MLP neurons of a small language model. Each row is named by its layer, matrix (up: input weights; down: output weights) and neuron, and shows model dimensions 314-441. Each number is 128 + 32 x the weight over its row's rms, rounded and kept within 0 to 255. Numbers have three digits each.
Before each neuron's rows is what it responds to, as a language model described it from the Wikipedia text at the highest values.

Responds to: Mid-word subword fragments. Word-piece tokens in the middle of a word, especially "ink" in pink, Links and Drinkwitz, plus "dy", "ton", "tr", and a few whole words like "off".
L2.up1711:132121104096166158071146110116108123076099090146106125090170117083122096190111120161089092136095113178240097184137041110167114128175082133120154114192111183114143226207113111100052106169122145102155063151138144097152151136121110174098078122141125129131149124090162106147136113115127148146100119137174137105110128089071126112131149131138157142146196122109076146119119140144100083143152
L2.down1711:114170106134138132133129137133138158155153121089144071168149149162117145130105108121145143146135158134080141189139184147086160165084169092100071136109176118176143101082163125137152123081197144118089121146127056124147135150112164074086159151124186085092178149162104112132163109125121146161149133123099165125125119196175170169123111109146170117104137104143176132139151116100170192127096

Responds to: Reference verbs, sentence ends. Reporting and reference words such as reference, described, illustrat(es), noted; also sentence-final periods and digits inside years like 19-4-2.
L2.up1189:111166156122176098137127142138131128102094081109142146164119083134112125145066114102149147168139089093125129059116153148190129117122116100145112126142124080103202104110093073110094146113101111163147161103144109131149145118132071109112128132147159087130135121142111128091101140099184132150103101160125153136106077140139165156148156159160072099181114120165156162111169233144203146187120
L2.down1189:062154075071114127126150176182095126129153136147120124168153094079127099137158134117172148112129109126073054117063150134147138036060148163149075151111173119132134121124166118097162089127100164146160158140132091131174148115140087113074176130167187127093142165126114199109172139141123132129093136128118114073150069118105099086112160157195151143163170131133094115163144151082177091138141

Responds to: Mostly "up", plus fragments. Mainly the word "up" as a particle or prefix (leading up, partners up, uprising, upstream), plus "left" in photo captions and scattered mid-name fragments (Manafov, Györffy).
L8.up1664:144173173144114133136113114094123064175130159169156091083131165150133122124163147109138125130101194119165146136144128164137099157086155124121126150168079157129151130154143107195123133164053187121142151133117109106139119176114139114151104078140132113131160159000109120145127167121068140150117155155089141107155131142099105106126124111153127128156105087088135114134139153159132145150099
L8.down1664:126090123162110179107064138131092145109173107132147140159196096073142146164088047126102058156159066152094089087118099129142201138077120122170143069077116103090141088152163107119092148099124156126155087104186074103180110123098086125123157085109149179130121111166085151127143134121123178123124137148153135170063146111178133127153154077108152117140098085086172145113152143115152120116128

Responds to: Discourse-marker openers. Words starting a new sentence, section or table row that frame what follows, such as "According to", "also", "for example", "See also", "|".
L6.up980:165128194078131105103157103092091145128164153137076095100141105092141105082186103162185144185115084049086194161180112135086136128159107113165143088092101191076166130092110140130137196122109121098162129054173120170149147099151153167121144131144128122145091187131102138147163170093139107116111085164136120093139055145104117102147083135161103151150167173116112143140154164140133110110114
L6.down980:113067089130196139156127085205158207117095149172076128094118086105163146096142115154135102051074148157123152116157160183124105122110152107110173115125129101164083099128164172138139140133114125136201155110112112137128114059136119125109100144141154116108048161080117084152111112157148106114100178104115123186176091050184177167044108145102150115107094097111136126163131116120032103096123

Responds to: Existential "there" and openers. Mostly existential "there" opening a clause (There are, there is), plus other sentence-initial words (In, With, Under) and first word pieces (pro-, gr-, under-).
L6.up99:156185122143092129155208064153171097183188114166186133220161127151126156109094110155107152078081147126178138069128132135120140166107159115077073126109092115129144137175144102131124140165176104115116086161092122120117119144113100119085129100173186116127150141163159149122109148141126146084104107111146169063039115132157140073151181086121174086135118153143099108146129139130108061091118
L6.down99:181133119186106160081146112199119147122189123147113164140060128161167149168138130117084086075133138163179144133147093136209142139133105145133151101113123175092111188147134163122159086133159079133151177162128135113148170115157110109116112127120152128160167112166117177154190161182126175173173130169106126119150149161116150117183140130113152157118138101122121117117126121105120133102102

Responds to: Surname-completing word pieces. Word-piece fragments that complete or continue a proper name, mostly a surname after a first name or title (Tukhachev-sky, Robert-son, Rale-igh), often in tables; also some digit tokens.
L8.up750:061113139172119101163152194154161155127140120094125126126107089140097135128136140143182087116131151114143105093128106114127088177121157146117129126140185131161101057141076114174150155141071108033119130160063125107140147151089153083097082132157175142125072086106181137132119133149110175077062072140151130156062111118119101111101161128138079201122096113114119138110122158105089158074085
L8.down750:175183169075102161099105047067113118164099150163136150143169160128099097163150119144121119107116134102117135163099171096145157112102110116124065142070110118069150158080158135101089100130164133148145150099101124118152127056130170151171168123119122117121183239129120091127138129102095099167181154077110174136168096099165139112122113146117140076090117104118117151155088114123131101158145

Responds to: Sentence-initial existential "There". Mostly "There" opening a sentence or paragraph (There are, There was), plus "there" after a clause comma and scattered word pieces like race in Trace/Grace.
L2.up117:135186146117119107122087083160122081136141123123115158149211146135082160158125126132132099098145094135148178158125076046150135114141170182095096140138154187138130193156104117146175149121137106193118116168136136135100104143150136091156139080114097137095184158178178136113093134074130099172155119169154110090117127113081097141097131138123153085185151086164129137073199094158141078157108
L2.down117:122074082125118106126158080081131182145118170175147096155103150157159106096130154125178100159134128126091092122133163173090138146110093082157087113097127113149123159072186156167070102072110156123109097085115172106106100193056091124108097180130159135125186084096082154136193096131149134080100111127141117173149159199171133124182132100187222115090135106131092129209053141115076157101136

Responds to: Adjectives following "the". Descriptive or size adjectives right after "the", such as large, small, smaller, powerful, sixth; weaker on mid-word fragments like "cre" in screens.
L6.up693:136113079149122120107159111169110141120136149115063114169132125149149114133152108101125129133150120036152146105160121124099077146122162079129123128149136135145138090158160117104088115117151193122146101077148118108093132124134121178211143089150159145144126103151137069111161126157135108147121144170179178143148100081112158075035139114114137123066151109109149082111130110124158155131110
L6.down693:121097153154119126190153135108139138154177109114106107168076124071128126106138104138137142081128158132123108106172093175157116140140150167148144109169169126135144096116168090152084124180126123137116155173097181137198148140168138121091116166107081113137103108151134084182115201092192147136087106131139098176183134062085069160137123175114188084153134163120107154132092139151115102115133

Responds to: Clause and sentence boundaries. Punctuation that ends a clause or sentence in prose (periods, commas, semicolons), plus table-cell pipes and section heading markers like ==.
L8.up235:136182121074081172171157180154154157108142111121125114125119118129150094088132062153111174144146100011132201103118124141121100110064106124213114151119185145041182104139146114134157158124110136112150110185113082114096127072078127128113119116114171174141174126148126115088154145101045127039090121116112114135078128163187100106144173147110156149113120132177173145129102205115122129084125
L8.down235:132207154091098166127139145160155127080139102116123086165146131124115097101124076158109138110153118120141193109125141122106159146053101120186085147171114142052165133151142147162141143125131116128122093154123108127089150101087101148141114142093185154177158177111111139099159135133057140088128128080118162104084152151180156102151168146118149204088144161151143154090141171128111088114139